{"num_hidden_layers": 8, "hidden_size": 384, "num_attention_heads": 6, "num_key_value_heads": 6, "head_dim": 64, "intermediate_size": 1536, "vocab_size": 32000, "hidden_act": "tanh_gelu", "norm": "layernorm", "norm_place": "pre", "norm_eps": 1e-06, "positions": "learned", "qk_norm": false, "attn_scale": 0.125, "bias": "all", "tie_word_embeddings": true, "parallel_block": false, "init": "normal", "init_std_qkv": 0.0149, "init_std_o": 0.00372, "init_std_up": 0.0149, "init_std_down": 0.00372, "optimizer": "muon_variant", "learning_rate": 0.0105, "lr_mult_o": 2.0, "beta1": 0.95, "lr_head": 0.00634, "max_grad_norm": 2.0, "warmup_steps": 200, "schedule": "wsd", "decay_fraction": 0.852, "decay_shape": "pow", "final_lr_fraction": 0.1, "batch_tokens": 65536, "max_seq_len": 1024, "doc_mask": true, "train_tokens": 555700000, "max_steps": 8480, "dataset": "wikipedia_en"}
MLP neurons of a small language model. Each row is named by its layer, matrix (up: input weights) and neuron, and shows model dimensions 0-191. Each number is 500 + 50 x the weight over its row's rms, rounded and kept within 0 to 999. Numbers have three digits each.
After each neuron's rows, "fires on" lists the tokens most often at its 100 highest values on Wikipedia text that the model never trained on. A number after a token or word is its count.

L4.up1471:509566504520506576416523457433466528513570452584529462566512511532564414532398526554398509503504433469538517518562545483457492483524445489547451488480554414503475474617444526441502514545449509534400587458454516526612473497457386530476401557460481571389424499589508448518362468512497524462502462529529444496555470508371565553502411513484451474494464518560588515559433489531493474530454434520404502431608521511565457511540549533507497535522543562429501489469600536464501540533542480516426452484488519446479494418439476464672465498564470597502469429592453502506487467529433501545
fires on: "." 46, "s" 41, "," 6

L4.up1405:559573479486465552567421545519480536546464529598511504510538442558468493500500531437498456484484510477481532532491500586587498463438531559495488507462413550472344473453496467465537514471502438501466468522523511419406531429438526497664508576457523455433343487563505527500524489515550567449539494470534392506474339595517443494478584495490489397492439550448543490474509516486471557526559378517440478502627480474508461446451526465492517501452510490486392551577521519441530651498608348502468468476497505388494613465519524466539420435524459396502478470561471544492526520505487461525
fires on: " in" 29, " |" 13, ";" 8, " on" 8, ":" 5

L4.up184:488503487533457511518537485456461543448469491496497494559545502590433468462573500462535507481422476471517454551421519518519560479527382517462474533462521547449481556473430481583412499490467595473504465454548385549509570561620507349517623523512654427453577469495447557469506506475401527421540471473461500449461501488518492616427476398516475464509477537489550595516585548536498444490530444423548525517497538448483548429582489551476470488405474407474527444510482523425472510548441587508482495531531482539534578520519510406462442432549568530420495435448551422547486462485548439413
fires on: "." 44, "'" 19, " well" 9, " such" 4

L4.up1374:519431474479439404485457528548494425454571547517550505389489515537501535542482541433538465477581414452471504564420503455490570472498466491504475539520466546428436511529542538473483418480498459553639476506391568532536488388533541565501497526495553445548497464523393572442471556495562532483523504487474445546529617541519556502531538457496500460500520495446545528508520475513522459520523421516518445514455496504559532575585558530460502530379508466470434436511455503495470443494418531502499476492441522545405475515469537516488477416561507471463499528481581335467533578492445510526
fires on: "'" 21, " " 21, " 5–7" 9, " population" 6, " the" 4

L4.up913:527515536502529537415530533516499497571543443497637503640566472498491470475485460531514541507525481525434474519544432569556509497492567517515482503418485568373452482562450550507448524500562549461533502468494495528496484455500475553484480502576519477449524448484542580533500520532368514505578487476528542500492444511493514575410410445437515527494401579517475475532435458544438567550450609501474485486528489588547550511476427542593560520530550506417521454484408561485592617505503353517438519442486401509500520541507508556477522442498450525486452557506464548470610353509479433577
fires on: "s" 84

L4.up397:415508599460535444495459450501546464527476511439533448582572511569553425499511550463533547502510464501439458514472455529490447542448423504571401487578489421442457502551541534455532466560470509516461492466533459601482487557474458448451488555493514498529531579532560453515554505453590495564495489440572517485458492454473449509353556584543557562518507425569444470417442496489420541540510537538487466401533466516531489550513468513561563462537439392545565497534532519417570465516572439465441475483527544504463474460442474508490388505545465508481545541460516500480452545468505471568
fires on: " or" 19, " and" 14, " more" 7, " in" 6, " be" 5, " on" 5

L4.up577:542423479504536554555528479356481520455440591446415491474511532537458498550510435454444495545478484470501504552539407412513435436565510557450465451496486439450428434504500549523605510458465400434519535412531536480483567552466531434590493545436454551478474536454503537559497401510472499501478521414552544513411501483443600530527521542484515476370481524553515525531437531494497557459527600488524627479430528428465501489565496393459583518490467530508557484495537471503547528457526544460543424588518448534488475487522519484478549489490512526484452477535534480455486523530459488475
fires on: "," 36, "." 19, " of" 9, " the" 8, " |" 6

L4.up211:506483453490491465431507520528436547432474561518500473474548527587525524591516469474455586491467464567441575519503521611457525482494478568457442528558414404527478518430457494439501529545534449466502460426518546513513483393480504411593538524416476475585419434573512463475553397489546457509418481539460450502418444551533499572452483580504473492524503409477492450544484510495534486498454327462482471562414471523460478483509616496486610484500465543535470531513504532525512473463560402462513447481586513339508591455471478419492500400600479473483523448577497439603476567540519487387
fires on: " in" 29, " May" 9, "," 8, " by" 8, " January" 7, " on" 6

L4.up872:572447477521494541504507554453478472571496489541403523479487482565572483611505422502502532471508532476517518544425452548504557432358541457557431474552545505528556464531472541485470545462500618472592487517565573587422521631481446471482535494520431476487515498499536461501501516518442457516507638452499456534416453488566557503542543511475477492432577459546508422500483486498507518548530402546519538476404531511585514532533585507492502507526542458461559554463492514487500522401491526480433478411471505621498563468502491485525426543499473401459545491392451529422385516560578471571
fires on: " be" 18, " to" 14, " " 11, "/" 10, " a" 9, "-" 6

L4.up1359:525624462550481515457486498436518529492526493441490494559466431493505528472405526517527508466614558477544441594447571444492493443460515480569478526551535424439444546464497478481435522469486432521583476525581624569488530496563479571532527416548558665479535471423456500423539493398437506467482472539510538521566521464509579475554431467593454417453550422427519599445502530485595527523521487412454597523496530513521513515499446473511441491462547528560453506556475491507553568521530549503540499487570438534507523531421471570603367499527461538546493540469581460491539496508541495493
fires on: "." 73, " |" 8, " " 7, "\n" 4

L4.up26:472480435461500558471470606517498463533471532482503489424592442535520511519542537573436461473462478448491522443559558563404493478416568494568545492504516503524465432466483599507528514471510503415523377416560508430531463448392560494594509592382519514491508538508486559429568541542555530443377558491500479451497512501525491555523528499523437462494483510499431494446481505556527563495456466430488505534550505470414493495492516491513567643453557426503445535559563546535481474528477423478516460556429542518479492549495433464567416437500489458499542466477466501511546494460554502428
fires on: " in" 37, " of" 15, " on" 7, " the" 6, "," 5

L4.up528:430444452528484528520527464475501536499509554453572509547481510484395508548452463478435495514510366476568554466440349555414463538402478562531507492564490469520513436618443471462485482501556590542560537490519524492537504547408514548558476554570475577501535518431508518543525459503471425468412499516463543533485495499492566477525635431426485460465526500499402576577541462472551586492490479494512514358533441486430528484540536544504500473587516385560547527551452467517548489542505481519475567446480514494526474504486595492526539468581509504489530490460477496483532444492523384343
fires on: "s" 65, "===" 8, " that" 5, " ===" 5

L4.up1515:533551491606457569552465432515491492467520451487483474540484387513520475520464467476515426562437475626586536519573438438457571517497522506408482518477514560647464435600504496539523517491551411528631459539505444428516562423529478465471553567503521544528461467460490476520472512450476465400525457512530514529495556466537415511499479505502433474524434459524465394476525512525524547485487487529568511435520404454537453488487456448516521471426436379529538577494502420473533478528518376486525619503506539536460431489578461464564503445545530578544539531506511577531552569467546511498
fires on: "," 28, " |" 17, " (" 13, ":" 10, " the" 10, " a" 5

L4.up985:565444463421384496505541502538590449432561471558524477579576530485520393531471441494533496560521533589492524655411497480454501492492655487518515438484478406519571553580505587435452570534468472542566487551505493464505484590533461430432459427458450456487544524448502485427565535545530514450424518530459468543454516485531465509537568428465492503338474423484477385460463519578510541487514406477547484525543499555552450538526558552476512460478492519491418543430477511512532527465580481431571471429475451519372559553523601508476477489467430410516553493445460547512468532462581476399
fires on: " of" 47, "-" 9, " to" 6, ":" 5, " than" 4

L4.up225:572555503582494520520512557474565423441458486536491463429476476407533521461469595427540412413548449483569508524484405455517535509475391486494552520538389440513445456541488479466402425457529452489540520639560488478539594506462521516451526525480509535480491526488445400485549507583544487416478534552502513444508463484583505589555566450530470416546535455469567424526457430514578447521424496468453495433547512500564576471500413467437483424496483367511490556501570507576566549571406471447545438437544487540477489616422428534531471492481531541507526521462603430452484529423547527534
fires on: " the" 21, "." 17, " |" 13, "N" 10, "'" 7

L4.up97:490495542494504533498552548558463514434417513496568536506564459388523442523541520490470649440495490504460462551520526492529519472499488570479487524479457509518580431486414464418427545516472553538483517627622511283488474544472380510531498571553581519477588498479478576511515528443505498560498457544448410489496436522400564582552587461504575510447449508483562346476471408538507516451512463476482612516489527484530519571487580514507486518482509449447500463487527495402501529496607544393466536551484471498460498419491472543427580509482508559527437542522526437486391456494596436514
fires on: "-" 38, " to" 21, "–" 9, " and" 9, " or" 8, " of" 6

L4.up640:497484537502487509545580526609472369487482482494433639447611538539495552582442516440452477436542433570505467471478539477480509493521495543483543530473484330511497476548388386452474497609458605570525493582536486562569575571513474472442400530440569460522440427493454472559502473439505555582510494501556431538513488539455521511537419397477521429529548560473616536481421498553531545628584517398523460524526421461589498499499464518470509524411448444461535519546544527520523465480539378518559502485463401511564507488438539530432415442440491515536530508529598512436466490563489543529
fires on: "s" 16, " to" 14, " from" 14, " life" 9, " of" 8, " by" 5

L4.up860:578544511565460465513538508437602559463448523654448552568569477477524456491475523496516432492458539400561498569568516532464466476525552512453459494548439521451583532493478453499464578476524492473521542546531416457507568524560523465540473508569584468446574528291496468445536458494459460565534451423512497585497504471497585586499501496545507539441432448530550465432446484488449540572451467468501617556512454572467455429456528624496387479424446537437518545520500526470628648540522538533400543451548418522394614542512493481460526438492492459545453532517462458477574473550511522546
fires on: "." 22, " of" 10, " to" 10, " also" 6, " is" 5

L4.up1307:602447495446468421514520532476468551491573457547466469502597560564531466507471484530465525468481409473504425568513467489440559507468453482489504508477495474569408485600485454476447491536478450491545453423476514474541524504565506509486559560518424474409493558502505543498467563531423552642551463515459470513548443558434551510502505487472488376584511619441614529532420501546443553474565539500389489522549557470549536435485481541587483543508501500474490438446414391458508472416525490556451397476530475449540441511521555538547413516467467511532549441492537435465461431452568384506
fires on: "s" 87

L4.up572:505516586537503457522537462486435571502494541537605392588542489475558472499441441466394582479511518554469520501432563490512513501512539579484413470419525488458427477526480447449443519543501529477574639549508501453530437379474415376556453494535576488497456473478571456506525532594501503591530521384457550531475503452423484607505451434472523441486422465554626529442394518478449493546487471485545513375476457547508472495545486492577529460361424513521492487554469519487461524434527510509476523510551430526579445513575444538427540453482564583544459482513463488423529492503507543507
fires on: " of" 37, "." 13, " as" 12, "s" 8, "-" 5, " children" 4

L4.up1472:496515458423521474547428571536525512477549586532452457497569493569510455530475475563449468518455504537392499558456460591523516538521457471491503545496524457515538455466462537451468492626489432558501425365498458610504445504525515439601518534392420450463492537481534443455511461503535541560528517492425498438485521460545500530390424526534503465439558544530437472504564483490516529502547471588501512490426523457498546361483496529558552558598519510567438471489517512478466449458503404511521477454513539497471520492479458454513399475513520420559464535591453517545557520509477493542
fires on: " on" 23, " in" 21, " 17" 10, "born" 5, " (18" 4, " the" 4

L4.up1292:463504490474432555480469491564475523494496448518523424567567611471523511468495567354479511492574509526650581495484528500458518557465524561492457570520472450454521476554473496447515508513449511477584470407517507447497493514486527553466534462466520488437487454445519459492427601481497473402383512564480434552572441474519535569557508468419462483531565486557432503543510442472507641446496470555504424389501468556507454399508543478510535468481502514513519551565430471497405496486539454494445547516505438530607504497474448569460528467466647510423470584433510474437480473554555497490
fires on: "s" 66

L4.up1361:467537459528486433411515479535478515490528531438522493495445442443511593433684472548486537447409442534595439501567582421473491448516564542544487517431467516560493466532428405481522516542444515502467493580539409492543488518470487488495550598397477478487398445455471499458554467541466629547560494520526486587438431524521464604495460467490612517455446546492551501528464479535513475505546516542494478430503582446514462490515531493526491509484582521484526469510485509508543489499520576518442502460462440489589505581468413555483518592504559487553482545568459493530401426509397518563
fires on: "." 34, " of" 12, "-" 11, " or" 4

L4.up1414:491645561444470529516474471530533570411537462532476562539501543553557428508520600469476494595496511508496462463409495506593514429485415480509419519471453480402482503461506458609447469543512482555441547563453517534518453437549512530466506576523478513473549549511554546428481489463564430566537517544472444524544432499458531548516507469479534489552516559555452441561568510446487595592620486471501484511524556564521554510479512506610422455444544449529499475469498465499543531585493486418517402473483532497578489509487568611529523452535445520501508400423511498480517402567487407448
fires on: "s" 52, "d" 19, "n" 9, "f" 6

L4.up689:477474487519541506447517459425456574502538591449464491444459493517431552444583594445536546527410441471533407508536591430536535457604410525483433420509484510433522470521405474458493450420477503527520493458553461518481576558554494508582385576432495472466446482454540443495575516539483504475489468510507512470413517494475531584532439480472599516463587536433542490479501549465471492525457551471534524494517498436471516492454491471449573437483488517455516573518548515574549502467402562516469446456531513523424591430481583458460433534548501513468508576562554454508493474440607483556
fires on: "." 62, " of" 12

L4.up1277:464411430540520446447441599524504484477493508418570488547554535573487480430587569513442485565476516474522505456509537532502497537479416543585493448552513472459560504622482509462528504511467604525554470451566457516518445490483511491482458534440498577502548489587444585518508482526494454570431501530443458544513548521418397459457430471421503532569563472505461378470543565478473481476433478430472523503538469472486613468448482495485396488503436526470462543534508487511543493571461509573397429448511426480371477480424655514472474547512463379488582538429515499515459565500519551534
fires on: " |" 37, " =" 6, ";" 6, " of" 5, ":" 4, " that" 4

L4.up1397:514472546572535498418442424432494546482492424487498516452465494428495466488492576592486498562455501525503491630523505435545649444562493547542479504495452478465478493486433515438436505476451524438481535583577423503488558511480549516546431586415512510407565511427553382425512426496538535526569470466543589459545581479467524394554500481490484520434479489535471444551561523461435467435513456499537532533528436490599539559468509493472550425433462457464557487438557469612488485433455523458392471533491454508502481521519580512430502441425416524456497513468611399475499478486524463573
fires on: " and" 66, "," 16, " of" 4

L4.up517:557495458558510504582491439551472516473464467487424453415507561505497462530467587513490435497473431672426415496479472471506515487590497524503504476526454515523456516417462455532443554480451530416523510547568527409420527446531541382393468552523427525519555576451545491467577426571522494598480487544537570536425393489487466546568570515520481480520550472542514474377442503467526565492445471568463584492569531579540453505461474502487517447482454521500579514454662524518546557482535500414514482459522387543464479557478521432599563492528548511448438532521528454512559494427458459535
fires on: " in" 40, " at" 17, " of" 10, " to" 8, " In" 5, " from" 5